config.toml
d_mlp = 448
activation = "swiglu"
norm = "rmsnorm"
attn_scale = 0.177
init_std_o = 0.0
optimizer = "ademamix"
lr = 0.000967
lr_head = 0.00515
warmup_steps = 482
schedule = "wsd"
decay_fraction = 0.565
decay_shape = "sqrt"
z_loss = 0.0001
train_tokens = 178200000
MLP neurons of a small language model. Each row is named by its layer, matrix (gate and up: input weights; down: output weights) and neuron, and shows model dimensions 64-159. Each number is 128 + 24 x the weight over its row's rms, rounded and kept within 0 to 255. Numbers have three digits each. A neuron's up and down rows have the sign that makes its largest values positive.
After each neuron's rows, "fires on" lists the tokens most often at its 100 highest values on Wikipedia text that the model never trained on.

L10.gate129:161163108116102093132128116135069128162146117100154139131103096120122093110122147136105164135112097141148152166123106145114106127096157149158079184125140123107121192130147133123144174129132137142102122123124117087177127104112093167141129138085096113096108195155111111126135121090076122075
L10.up129:114138128090102131115123099139127134170152164148126121152131112126139166136107121161137096144098160087128154121123130151166174102116141156108110139149158140083162107140138128148070118120082108137114129134091115091155140143126089113142129109123159134142109093100121167183121104099091134108
L10.down129:126143139138093132143096116106113107170130088137171123133149138107182125160105106138114135118150138140100087140122124131095103092129129136148114122149151068143125168103139124132135134126133117111203142082133100124129164140085132145148105139152131080118108133158166125146151120084109116121
fires on: " of", " in", " from", " at", " for"

L4.gate357:102133121138105131151126147150118120140145125098123121081122141116126116148161126151147149137119161109147091132121099163117132172099089145084121124134114104136129145106128089124103098164136118182110135131112111130112127109102119065100098099150141138112081145121141127176056111113124149124
L4.up357:127142132126118138170127129158117120093135138135163161093096101140146104133098151143195148134147159126113126132168153142105134129142138156135113106128107128065074119166115156097110105128194128129132181140100109083113085130146156179103102142127103112113141116152100177128165121154109142160
L4.down357:099131144054111097155132139127126151156125139116103130123132086143157125127123122125160143114142136156134165101120135070086123123132105108130147167108122153117113164143138153138119100091159145148138137140177133180129149127122143144147086152106120144154089149136115168128132068126127134144
fires on: "e", "au", "en", "an", "ens"

L11.gate259:171116159094161165125130065133126143138129151126120095136127115100100124142089169165140108128134144073130146156157116149078107148115133129094120128099144140113142130128129091125145099120125166142167117108159119159113118093181126127145106127096154131167117112132092124119114139136093101166
L11.up259:140110134134095129167128158154113150148130113118116163104086145152074150121157122177108173147143180141136098127164157139098122090067123111123141118107156117117105156159140145126097095125125145153144144089142146105084115143165120104109131087145156105101103150132137149101064162123112137161
L11.down259:131180134142183102115128130135143122149132103126103117098148119154119152108111092182112080148139103128091118121187126122111117150135159163135111084117144123098136142118145135101100101104107155112123132100079128150119140134088131142134127126124131094138126149134122133128138148136119111094
fires on: "im", "m", "ar", " sup", "ir", " im"

L8.gate233:111111141122124115116106082089154120164153132133141128137139124117121127104126173083135153153156196128132109191163129127104088123101108120117117113134125136163145149140186104128137110128125126142124130146100118126141084134149136098101123122110132123102120163153124124138116091162123150143
L8.up233:117073134135149161098170084108174098139136157128122116134153153083134140130125165137130139095138122127142073149101143094130087107067116133149132072142127169116168073153102152121102126088147116130149175104140155160128126151131094167158155104121114146114148114131128124141141107107127124152
L8.down233:118133105138110141185138132139112136129070122107126168128108128151174177105136064139145099097152116101133144121069138120133146100119147129139124109115098104100129150144121130116101165150117132110167153108152129132104137140133133132144076118133143127116140125158139142129110144152114107126
fires on: "g", "s", "at", "ag", "im", "id"

L9.gate88:111145116088134097096113126125124081127187138128156134102112108132128157164120135098142082122145109114154138145106139125152122143140148126087131150092106119173109139106106122120156132159148165138141138113158154116133136121082068131090159170107112096142127132151155106148126161131090133121
L9.up88:098166158129115178114123073116135102098142109091155104085133118132179154134106149149146098115128118153114098109106110143138167118093100162158118140168109122121130134132120105072111178159131115158127100162105099116148101114146109158093100080118153136170159131105158126136145164132141181115
L9.down88:132129111099133153158136109140110097145161108106106127101119155111134165178132139134128111126138137130151136093061093089118098104130160125102111147127128147117134176126143100115139154115077102169161086128124125077149127145142094159105108152127114095175089104130144151131138160096114111083
fires on: " New", " of", " in", ","

L9.gate11:130142179156127143141177106112135117157164091152080123119114140141112133129133176101139157128113111146116125145121145127111079146105143143133159124052118113112169104113102133124139113104131140128111117085077084119071118101108144122113104134155149107141124085113128153128131103135112121121
L9.up11:113109107128153149158146122151147128118129170150107160086108151132140121137153065123135090134105111164130091144147175129169085117115185139117112176149118127118124121127099098151142141136119087122117149151154144130090120110130106121127151186151124142118143126162146104160137148206138088129
L9.down11:115140129159044131150089136136120098143125156114098101159143120106084100170142140089137164160165102179144154128146150113121117145130060175162122118124134120108168142162110148125101146117123125124110131115117124120111148145125160145097129107122146117136108127098115122157165118149132113121
fires on: ".", "r", " W", "m", "re", "\""

L8.gate7:107105081146125128110129109094108131153139151108124141104157144105120134093132145124110118112127099103107128121116137161120122121116166154156137113128163158139160155118121120113101117149137124132129142125145137123123138120155086107158179124089105093104128099090138121095127151109074153127
L8.up7:082169159129098122095114133116108171116121144112108097134118125126101106121114123074105190112136112101134137191115144114149135144162108122131124122134119096102129124095123089136115155167153174108125123126119154114169137145119120134169115154134156120131132156095088131164063101074087117120
L8.down7:114163111135130133090164128177115105150078151150120123131113119097130103103157132128141159119135140124118161129118153128120114088124124101119146073156144106118109134164131161091128100137143112146158128105127112085165090134101155123107136130149110096107137148134138203131109120122124118145
fires on: " of", ","

L10.gate386:117104142089092106123118083056123081113123151122108153116103071129095154134159127089156120103116130165142154159144118121144122107116144106128122164138150108152141179100129114136139137096142129138143108103161147122173099119152158132136139116107088107137111119091126104133155160173112118164
L10.up386:104102111104106159099124073088124134114138122154146106141123102132102141107120102156131119101144120151149095135122135168144059109103111097140083146160186121133131153080146112144117128118154150085153127090127104174130123146156124150151104135149105140082135062126117165111158128137119111123
L10.down386:164162094103146136138142156104119101132141180137130172133118180104167122126126122125089105114141108135084128125106132146187121144136155124120107122131095089146102080129139083116101152159139141168091145089157112135140100094109168142164122143162123103168129137163135153135122120112089121082
fires on: "p", "un", "id", "od", "av", "ag"

L8.gate21:118123086151113106158109100101168134110155116119096076126117143133148144111130096139134111116125166127129098115130132154156096121104106156149149136114137122128117104093146102139138098155196114177130147174134154153103153147155125097113094160108138137124089093151103092114088143147113142138
L8.up21:150125132121114130163139153142133120114171121120115126147136122089109113119142173114147199120085123102181155110154140133084143146110083169134133142160107123103132144084141133124114112104168141126085098155159174141097116115111116102120121139132144080107120126124116159136124132108135111115
L8.down21:140108101099126137128120168070108106179109113111095125126105119159120154098123129136175159148144129158111153118167117113124163097140102114124159154161146122164122165091178139131132115086167148108096130139102152128128085146126141105156169170159121122098105161126109113130140128130126119193
fires on: "en", "ak", "ens", "ent"

L4.gate314:162155160164105104141106150152128125146127100131111104130135105100098153160108125149158123162127137113141111117106111170154126172156119136115110103089121102136127154130134140130127105136095160112150101144111125097106141101096145142124119127110126135073093145128075109128146218104125097134
L4.up314:145166130103153090167088167070109127151145141112133075119142101097119126119101135128132122135097121118152113112137122131132123095122087170124115149154112118115160114155197087150173169111111159159164137132160108127097131134151180110152131112146114115138109144112091151137124141123120104142
L4.down314:166078117136165148121083155106139147155176140126144132123124162156142170155134111146153167095118169136124134120121139092164157142112108083116137172145153144162129154118175112123160157134128115116135150082142136091146109085090126136129092144115150119118148090141166127136126160089126133147
fires on: " a", " un", "in"

L11.gate369:154145096054117106117141112121116116111128122146076143124123109147120175118141132142111128128114129095156117121157107121132155142132207119148119116154139156152127101081141155120162119148121130128130086151156125114105175145109128169149105147080167092138138120129155109142148129183080133198
L11.up369:137121140118146074134110135135112103083133098166119115111132163113150101112100089132103099104136097146131121133156140142124163121148133127129134172131144112152144117111153146100128126050127116081149113108127193078122134121109133098137161051138158139178118152150158148127115152099120124122
L11.down369:092104130092141076140124097108121129090126147139151101147098158162134122147084156116124152127125122168160150118115135114138133123157125116124136127096133107074127138089134094096160108139128119165086129109108105097075129121161131091136164114061142131095094079137118140131113118083109150121
fires on: "b", "ib", "or", " where", "ie"

L8.gate95:098141090134140143139080132109115098107131155109132130134104155155115128126117111108112098112155131112145107115084091071158128129154133150096124160130138167129132141143167125139117146137158150150155190135125110151099168132124064073105162127119111134146108137138153136175126113096077095104
L8.up95:159126106133125106120129105139072108152131117119168120115107117092141113108113126092146160132087082144155124158090136118124109106132140128125131140138170134108136141160176096109116112130144096134109135127153111094122106134133104110121132137118126101134189111146120128120093159142120115111
L8.down95:076128076154106138093138125104137131091096145138136100107111153158168149098127147158124127117140114108120133127128130103129165112100087162152125148129140126117127132137126152144097144145141127160136100124129131085147136134094117123114093123142095111084088123109166161170101152126117145132
fires on: " and", " as", "ing", ",", " of", ":"

L4.gate370:097080161097124142158107123067130132162092146109115159115126103092149098155154152106129113126140164106157102089112119156101127138155116135098135135144144094166135125123130134119133169123144093159147136132105133159101125118137130106116120095102167171101114135072131087142165094149167057095
L4.up370:110149127108162101136122117140152090149096129111108084076144104160124115099150101143161139140129148136120162129171161143133108166160148137151115104129126147167118130088130140116134109110137134094124163121117127094141116108149108110132133139114140154138123110139137069087161157142159109135
L4.down370:111083167111126210127153166080134104095091124116119136142119093124105107156123176155159119094150124143131122081144107146132123142184106135159171146128099117134149161108133135092142127106086144104098127157087144134099139142136103141140146142125130121141067122130083115148125101120139111111
fires on: " pl", " Pl", "pl"

L7.gate236:160095124150086145126171139093115132144119143148135106121138113099083095113103158175164104144109135142095144164118126123134115112140145101098095148102155161155123127120120083101105126132093124133107115122125114128157149086119097164096082120099119155130091128115131125112089136126145080160
L7.up236:097117114159154146156141129123122084128124153138168156114118123129115113118123148139115103121132141137138141153130125128157142106170155144100110163111142158133167136104177102130136109101103143093121094130135104107127167119113098145086126123125111173186111119106109168079104109108143129149
L7.down236:127109113132142100074132124104129200192131147122090128125156128138129120136124147146122125114114137100112154148147122153119074122087173106149140105117147121147134147114113126130121162137133128101110161106129116155106094115117115146125148153160151144113097108097137113087138124169124129144
fires on: " in", " of", " s", " as", " on"

L9.gate183:125112125116137144121134107126137079155138123148147127110119123131113116105136163118189131126126149126098132134090174188171132118163141118138096149155174149116136122140104127104139080099135109121133139122180116162109116127146129118100116112131157105133168163132152138132117174124118128133
L9.up183:176102123122124108118074122174104112174117110128143093140059124128135117115150154145156117128139110103117097114142105129129155109129127088160127119106105149148120121115138123127114152172159069154166158101128142117131132138150134130160116136100128071080125118144136137109107124135102142151
L9.down183:143174174118136150129170106148144111115121094116145142113082103141156131108171113095168092128107126110130073132145130115123143091159089118117157141111138175173123135126132117104133161143175123142079121134133110133150174148114079131119181093102151112113131148151112163161134114137141126133
fires on: "t", "id", "er", "d", "y"

L6.gate95:168194151180108098103095116121161157134074107175138144095125124154106170096117089132107146168124129154106116131117120115132082149131110128149119116118158100181130139109122110134111119137079168130124109167134103107140123130117124162100129118149132137140132167128136138136107174162158128136
L6.up95:141130143122166114179127138139124095131140154178123118138130102106093109128116130117170136109117140144082129114192132150133105130129120148137141135136101107169122129109128150126145113120141157165137098121106093132135159128149141129136134079126108147098116157118133145132100132101123168099
L6.down95:116118152124125145137150130154160135103154103167151108123095124127108157160126140126119097109089115113142164137148151179141110090134150129116174153127135123158137119110172114131166166154143137100146104119129101202174088148131111123076141108162126146145164103123112133104109176125138077157
fires on: " a", "ed"

L7.gate361:144136149130136121126110162065148107128151134082097116115138112121129120112137141169129132133136142164154070162124128152139143094115083115111117107098156112141151111133091111149141085140140105165098107118136103108096102095144113108113091135160118127129148127152132138172133099117096141159
L7.up361:117105147116091088173179109124181109148158117101119164123112118111092114116139115130148142110148099122140154145111118164100140109137130124169129139128099158122114115109070124146108105139140111083070110138141153080154129115120116132080126133148176107135115130151122105128116182146143112132
L7.down361:130152124150127130150161134153162148113140130129171101045114119078139115096126105150126121116141156105123110132075130080088147153125095097092102082117124136143139110139127136128151178154131090133146158161141125169125113123120151131108129109118147130120158126131189131153105142136105119116
fires on: "u", "ue", "am", "ame", "ale", "ames"

L6.gate382:085087130118123130140154098075138120111138154145102145143142110135067147163118120105119137125137162107149115129136103134120095104138143097118105104120145109134192118127174130085127108129183128134108094146120083162150160122104089144124093115124110121073124154161115115138134102107092129127
L6.up382:127102112120143121179176145112108135119119171148120159150134075070113178133151158101129138086126130112170105077139123155117133110161137090143143117155135109137158148139098104105105060131168103111128103131124103097122078125123087118121086101098114081122178137119110127133132132145133110126
L6.down382:156120156110135106131138071146122129134116104124117122124117106086150177095155167118161113108117092157131119161121149140120127141154122146159130172129142116131087168115116078190134135114088127072140132158128127109125090126128141140153115142109145174135166125097160144114137131145119144154
fires on: "/", "av", "ib", " Q", "un", " K"

L11.gate145:197131083134146139098150124150164115131082108081131111101131126138090160113077131134153112125137116128135119133141145177103099108095122120091090160128115141122159142118106120131115118127153145122144175103145130122122126103161118154153137112136161152150134133105129126122152112151133149144
L11.up145:141156182138134136128105138108130090136151160101143137096088157150149119101138167090115177139120152142093142147151123111057109094140186177129107112141129149088103117103112139088082136140146129135164103164119128117151142132136145149104145079131143107160131129149154153146133123170085111116
L11.down145:167187101108135144087164145146149119111045097109119136139163101143132093136118096143163103128138145153105124157130114166147148152101097121095093145121136167149136123133159131134128151123147117180135144121127149125116150114118096173123092116150146147095140114169140118144149126133117111124
fires on: "'s", "'", "ir"

L9.gate310:155085147157137156135136120109115110154161120130111146124129112187130096101152114106093114124135155150152146114105157185179160145101158092185146151093087141140163128113120131128148101121182121169144147103111108114136165102149145129134127127174125129117140132101120126129115106147162162099
L9.up310:114118118120158144127122151134111139117137131119112099130106148159146105121104103179129172104151071149092135143111117098174121146157110134124127146133141118136154108117153134115134118121140163159114125106084086112116181112105158126125146156162124068162113157139133148169148078104124165134
L9.down310:141104135122135091129109115150133138133118164141149115128110132066129142101125119160122127124126144088117116121121139072129145140125177131033177149129123099125112136150116129158148127135167096111163116127125164144125114143112107135192134121155140137158139126119115119120124131139106149176
fires on: "on", "st", "t", " At", "est", "fter"

L10.gate9:114129163100097098134116101080155153114143146132120144148083145124068158123139124119134120085126138116108123126162136105125120107137091118121128126129117119158102119101094111136152094148100164084115096151158110152121111096144168145089102120095133115154166140122122135098165139143120088152
L10.up9:140096106093098078178142125106113200113093122130081145173101139109118146148153106108156093109132135118141154097113114116153137097107111103114132141165146149161120146097138105158164116132151158130096146130123088121111110129129125145118146146123103114126119110132168124131167176114124116151
L10.down9:138134155133138099095127108119111135152136086098152085101130138121159111093135131134159114135141111144034164163164117146148129152104161109154090123139143131127166110130112164120174153167116163136145113123143146145172146150121144139115129138113105120155083113111132120090108166115122146144
fires on: "it", "ab", "p", "av", "im"

L8.gate236:138166107130166094100186135122107121127152111150099078164096162113145131161153072114142154148109138111166095137192147135128140141128105138127127148134098151133109111118141096121126087154127142095125077139147151135103181128181156128098116124151130106150142142170106121142109109147129164073
L8.up236:137110141159110110122125134100094128124164135100136114169165113104144165105158169167099115139140149171126110087137088187085109138149121169092118157160112116105143090119096102136136139105122143111142139122121136129123129120143144153125122069135124097131181145118099126145129125158132130121
L8.down236:114153162120139116126176130149115133112123140140083132158095107132152128113134121158130119146149153163138135088113129145114090127128116110118141134100137141135175161114168136165145081105143127118130159105186130166099158112091099129122144124154079132143140089100116167145073136091101115170
fires on: "ph", "is", "ant", "ed", "ect", "A"

L6.gate361:082118129157127127075154094116103136101098086120139128113120145122105125119138125109132120158140135109129116168138101177159109122137123149109106119148142172175130109139128114117085112160116089119142079167161112128148162130155116147148093115103145132127141151152140086111103119145162119104
L6.up361:172087144127144162044122150162103119098109117155140098100126136118124136134106117127145107138132140158122096148141086119131159068103120146080134136160160119158151117149109137162116111115161146143148108129178150128115142127140114144132089174164113100143160091148132129147105159135100166135
L6.down361:117132183134153158075128109157197098137142134136173132175099160117161114157134122081138079093111133140119134128106114141117110086111106133105196136137130149118159106154126161132094155129151132138120119140162138140125061138165083131105120134092104121115127116147134167151157156135111110119
fires on: ":", "id", "h", "ist", "it", "d"

L4.gate303:126134114096140151197079153100168140081140138102167125150128097170122121105131111115100118143124138098112123116147169139122087121111136153118082103090146132130130159143144127136092135147154165120126097125070117127108127155113111110072150069119139153155136111097137133109067077156127125093
L4.up303:181161111117117142151109151165173134118110118120140131110124149162153132104155147134130129130142112152135101099115142164153125106131172157157126128154121172115135113143116111134123131159122166147123085112119094111119098129102127069102141151169095120114144125106117148120136160168114143114
L4.down303:176106147177126136140087134120138152129112150124128111107095139073183098093115177109190100087131131139131108097125140141130154130120182163097171127160149123114117128136089127138136092107133131125168129098141116133088113131089134138113101119157163149134133126128126159108119140162138131161
fires on: " It", "e", "ot", " it", "ust", "es"

L10.gate81:169124165155149126104127100117123165130101093191113134110144121098133100140121104149152142170118123138133121148156121127134121169140114173114102168097148185136125140178136097157154098130117077160137098119131156092152119138145112158158106142160104132118123112147136104122119099158101112084
L10.up81:147063132174111108096115133099126138152148126138125138114126100153090134139173128170130120110135150113142137126180152138140151074126115137118132145150155168153149126153173092100140127110109110138156111110119124116154119089112141164104099078118113105105165070123178149132105080114097098098
L10.down81:100144112130131113145116129155165150133124148128120158148101158134132136130107140092122160131163133156067141122128118144130152140096129122092152123149129144169108111135174156134114095131101136134151111109147149134083118160127135186103106146135120075105123146116139121146142118149135150147
fires on: " or", "ot", "and", "ich", "or", " s"

L8.gate34:097139110130120117139087102114137135132129099162104094116139132145119170132151157120129119147105086134110101152082107181137138159128132173126150141134104112083113146181166113133088114118131136124114080141127140157105128095091156137122124115143125140140116110113118091158167160109134141124
L8.up34:119176133157120122116117152114159126109093148124111079127113046172168114116151126103138149130125159125107131161131151124140125113120126106105103105184145121126114176116150138181143140133114170137135117124167124153137093118099155147141145146129160122126083133107129162119134102112133114140
L8.down34:144152125116156187124149131146140136102118132141163116093127151109120157138132143173155139157156142117124108110142118103150182110154117106137094172108103134147120147158127133164148131138169124112102163122119142120126113150115088109149131119144144170095169124112099157152099131090137172117
fires on: "ed", "ine", "in", "it", "ol"

L9.gate231:176134117130118068138125112099109141193116151098093122135171150138068115080135102122144160138145130122112102161130104150100162138121119163136089120135120133087154125143119099141134091141152117119127150180121149099117137092093168109138138104145134101131119139100130068122137127101137166104
L9.up231:127109106125122217166154125133120083124138117143130108134137148179137152109148167108168113148127154136124139122115120162102142115178148101170159082142099128157187161125061166115168115138136134093112121116147132102092120145127141158132086157167116091131138119141112133154167111147124113146
L9.down231:107124150140067111163116138103129140140117151131120145113172131138138106125143125136138153135139123157077119084094133147119150145160134159133106124126086145129113117139120089120115077109134096100108130123111128088121067142095176091120156131098140143111104141102084165103144126106175073165
fires on: "ed", "able", "ated", "ing", "s"

L7.gate96:143122125123100106144091173117140133156143155131121103136095161132120085096118106111154103123144172121098058128111162174132132098147156143096107100109108143166141191127158108094100112099128097084139133126126130098152135138165173108118130151114119131132119130126140137124125177098117159132
L7.up96:146158124136098114090126119121110119181146117151108086158163130113134151141107155103123115135142101138148125079134114100085168147149109147152128134126117134120188124188079136180138106152130137138132140105127120140124154146136117120133137134145121131130207132144166120122166122151134134124
L7.down96:137134122122122144119167152099102163128138146094105121163089172109129139128138135123162126132121155116092121130111119139155120110131107132130117121136091131134123158119125193087094134080113124103125118121088152119127109147129143102111117155122131130106095115103090140125101122101138151137
fires on: "y", "ce", "ed", "ation", "s"

L4.gate209:137160113100105140155120111122121088132145129109166134143171128142099123093162142177174097159107137160118133114143107128123103106124130101146123120126099134163091150088150139094115147109135118117129119142176102141136141099161104118091122119124120088121113134123150146184130090131159093106
L4.up209:142098138139134154127146110131093134140087136106158114107126096101137086127133148111136148108134083098139118149105120143155153114137122150161122095118108071140093126063100136157113110119154091121126113179110147109108092150106124096132148155159152094145125165107116111145121103177136110100
L4.down209:113181100131116106137117068144083107142137098142156124130136110170130137143097080128159162118164109146149115104176108113160135168133155070108077074116150120116166122158124109131148095158135124121123144166135117126123109155128111137088131124112144128161115136155117120085127154141108136169
fires on: "am", "ss", "ice", "v", "ost"

L4.gate49:101158135168138170153148088122160141152171112079148114126129104154161124078127127123116131152148136109091147118112123182191096154083156104142122145113110112100149125108116127098115123104097147157150113129100088143116150078115144133101142084117136168129134095081129166107081133138150122135
L4.up49:133167135129138156141149174119104118090126086119123135124142158139133136111134116140161126096136119117143157141152140157192162153110136140156130142155183150109168164118171152092168144133118179127117093134111094157149169113173140149162072128137081162122158119133110141159113139125127120119
L4.down49:132120111167156143131112097231147138132134162122122152144168116069129111109168167140120133141112141103118120104152100127100097141128166135108133105160119122110134104112114137150140142115118131138153140135083158123110102147106127100167087117196114106151137116096126167127133163131133153164
fires on: "on", " Count", "t", "ount", "he", "ry"

L8.gate410:139119114143099116119141065119093132136148087132121068099139104132122151146126170119160122130088166118122130107119141181106121161143130156095139160119122094149099086136113177144127142114135118152139093132119139157090138152126086096131122093130139157099128135107084093128153163154170119123
L8.up410:111123124140115123173114145144094131152152131178073141123144140087098132141168139162139145126089121125112142092164139157094143116139126135115101145151126145132159166107141125140119126121125152121146110149101154090183094116147151123166135119163166116071113163150081130108151124127116147144
L8.down410:144119105127139132113130171156149141138081140120134120114129130115180110138114124175112131134103146144118134078140150177112111107159140109107137133181109136133156114094116151111100154141135144110142125170146113128142120112077154097150129169106094108122126142101086126168156121139095141136
fires on: "p", "ed", "per", "pl"

L6.gate299:126114111099124094138105106133109125095124088125089134146111115093105178079128110145095163137154126159102110093109094137103119139121116099135112145159125117124151145113104140087144121128091142149155110125161143119129158106117155148120114138094129102113149150112077092154098120119163152086
L6.up299:121134104116078123142133070125120128135157169104117157138125115085180121126133155138101169120158105165103131077064124140147109149173121157155149114154137112115152155141086165134116146127159148153117111099132137137104143127126125099130093103150149108087097149149115101130160157132116156140
L6.down299:161146126075147154114113140155118157119130095131152141093111169136105120123140106118147098104141118148120137147126143147167083067136122130154166106108117128148171138107149132127133107098147138124123196143164128159130099100136135120156125143169105128110134122103152164128083128113160099138
fires on: "ed", "ach", "x", "am", "ph", "e"

L11.gate187:144136160177116102159140089143077103128129117130097134125096124168151122101128141129096146138140124165139144139127118139159110168115103089114143103172150146118091159088174130159161168106165131125094118168111119138109140117124138093098147142080171092123131143149148129143132180123112126102
L11.up187:112133146100156155158136154117122132129153127155126140162128128128120138101155118118128075120128181121095144099141121131136126122104092128092156166102125148148110141092085115118096137175144140120111121142127148116135121178084135129119098139101137133111115133110139147176109150160064102150
L11.down187:116095158131135157122142079122171134118145100096134125125109111143156134143116128139142148087135108104112174108144116135106170135109147099210136134166143170088168100127099134118162139147135116116145111122126136100111138178125132119091147124143108093118138115143160126159159064117165122119
fires on: "f", "at", "et", "ong", "el", "iam"

L7.gate118:147092141156125116154129132111128128152104095142144080115105118117091202081099119127097115168085100160144134138131126140152079120145146143116116112106167135152139122108100139132109157138118154152121076133122143146105112122124132159159125112123129123120161129154091170142114182125146132079
L7.up118:128143144101145093136160137117135129138130145135130143102125093134129151137093120146110137133117119136158107107135128103118149125141128184129126128120138155143128147133139162099110121120115168149129146111180137113107152163131072083090106144139099124060168090165109123115132134154115126107
L7.down118:113098072115196118126120137121127127119111138129137171157109121097125099149118122102140135131135162146103126130109179115158091156118143108134157086126121090114103129127099137122142147148091133144101155128149068121162095113107118110159092100124174092106131113137131088118159171095104148143
fires on: "in", "er", "p", "iz", "i", "re"

L11.gate385:122137099132104144110174108116118136170098103089128127150112109155147095167102147142121124147154109129125145187120111127069129131127090170114091137118119078136128151147144076078152073126119139123165123130157130116106118127125129197145146136156144147121107157120145097129116097122123147168
L11.up385:150125170146135109076110111107096152139136092137147149117142124172165139147136170131100144131107098154101109146140153130089122157126119111201158097141105111114117150118116194135101103166111113115135129140082165124135154139134128098132144124101150166135095143153144130114111059154109137152
L11.down385:107176129144100101140099123085118136143079081150103146137098138094074112152141113115164129110139173134093168150103114151148171139157114180126140096099124124126154079164131108121116145136133114092106126136122114074135115148151119108156157114140111096116104140144137105111140141124138132159
fires on: "s", " this", "is", "ing", "'s", "ation"

L9.gate267:164159124109158139159078118116159144119157104126091122097137148130099162123149130082142138165101118147107128147104144101071119142119122118142097113129101116103151139146123107139146114166155135155136126125121129126102111100143126095119142113162128076112158125180122087146115152122142132181
L9.up267:170155100121170129138132192153139150145150123081115096123162124137129147172114110106122144110128146146060150134103136164127137158151140109103120146093106172135156186151157097138127129116124113084091109128129104094135121103120116129095105117097111122110121156136123141107118125113156148159
L9.down267:139132111136131121100128122121123129113143144102088090157128141135112126091104105154146158051117144157045124136077163155173139107154137141108135105130089171101114107163136119124105107135145144097138146102159129106122111136128107128146140131133175124139119131135089160142103113091124134128
fires on: "ion", "y", "ation", "k", "up", "ue"

L6.gate51:166115118137087112130125173106153128104154090106143119098104147152100159176101143125101090144131133103101077191124126114182142122119096123141113097094081109120116083141159098119131148143128136151149113139101171135117127130050119123151131137149130150110132074135146122137108131126114169133
L6.up51:151119134128114107140117171147125066150117125130169100134151086110111135109165131101104140181069124136122120091140128155156144100175161120139152120121101110117118067124122111127128119143151135166110162130110144113130134149087109111119123084098142192151104115119104159136124138153127143129
L6.down51:154130165142152114102093138094158128121127125139138138131148177109159128104134107127153150122140076131068112105121142125105121152112101090102118130144123136095171142133143117123146143104163129160113106107112152148156127125122132134098082127147089089096121140116147179131145108109115129115
fires on: "e", "re", "ie", "es", "iel"

L8.gate382:117145137137146170117138110045133130100124142104120089117162118124117176097136114137160159161151107131119138095131184158150137130103116172126088168133128130114109134135120130157112099111185156140080105128108111106096126089136157148107132129087109120166146147129148150142134077122115130104
L8.up382:134126109162079085142119104122180129122097113142148082139173088143129123105134155094113118115150082134122128085111111179152138140140103186173135120130120149113124128114161148103098161104092147105106119096125137130140178147134160123076141142149126146141123133118131112122129145129156149121
L8.down382:127126127107110107101097136121119143073104155117139154097109128127124099126122112140113083092153100132154078106117147115181145135128104107101165107125125124143095125199152166125088138104101125138115145143068135178117144104136144127164151145136156159105143122148149131106078144160120129132
fires on: "it", "ot", "ic"

L8.gate88:177151105139103091142130128089139131099138077139127143156103116120157133127143154139102117142150113111112105120130127115110092164117109101129133127117177128148126091151107114113134138135101139115120138119151152105123115121152127138146122152094140129146141136122122118152106162142088097110
L8.up88:101141123079085108098129093154125107111137094101109136147128120126145113107126077134113136092166134094077118154125102156115098116124138142154121107150133088102159115177145105176103153121137156155108104126146179202124139176164114120144122130143109133111154122149122128127148112090114123145
L8.down88:126131122121160135148144149151124114124105139133137107125150120137136105107157118130159158141106140091104156124100163132151114124130117079181143153124140149121106111170096118119141136160177158161127132098157081109130094134126121114133133156133135099103109184097122139109089125141129172126
fires on: ",", "ig", "if", "\"", " ", " of"

L7.gate139:132196111156138114105108116153095093134144127102123108078158139085116146118114111133146160160112134131104085116125103153139089161160081144103093136122137119095109145111139116166119098132101151163115134120115097116111128111145127165105157126150152175109158138124113135145113105106143123072
L7.up139:179134131171118110134108103110143162090090114090130101134082113115163125141102184112109152129098093186117095099111095181171138132099124143143146134128124105131105146087102118135113101120138108112119118129119116113151141137160133136109136129123160172150127051111138142154121134154145182167
L7.down139:139120130148052124145155123164138100129105144088141087156130150167128135099109145119130127130134117158120118140126149133132167094133161158103157089156109161152129134141123133139086100113199145097169128104099125108103118136091128127149128168104161148145149122162106132121140143141137130105
fires on: "t", "w", "it", "ber", "ary", "h"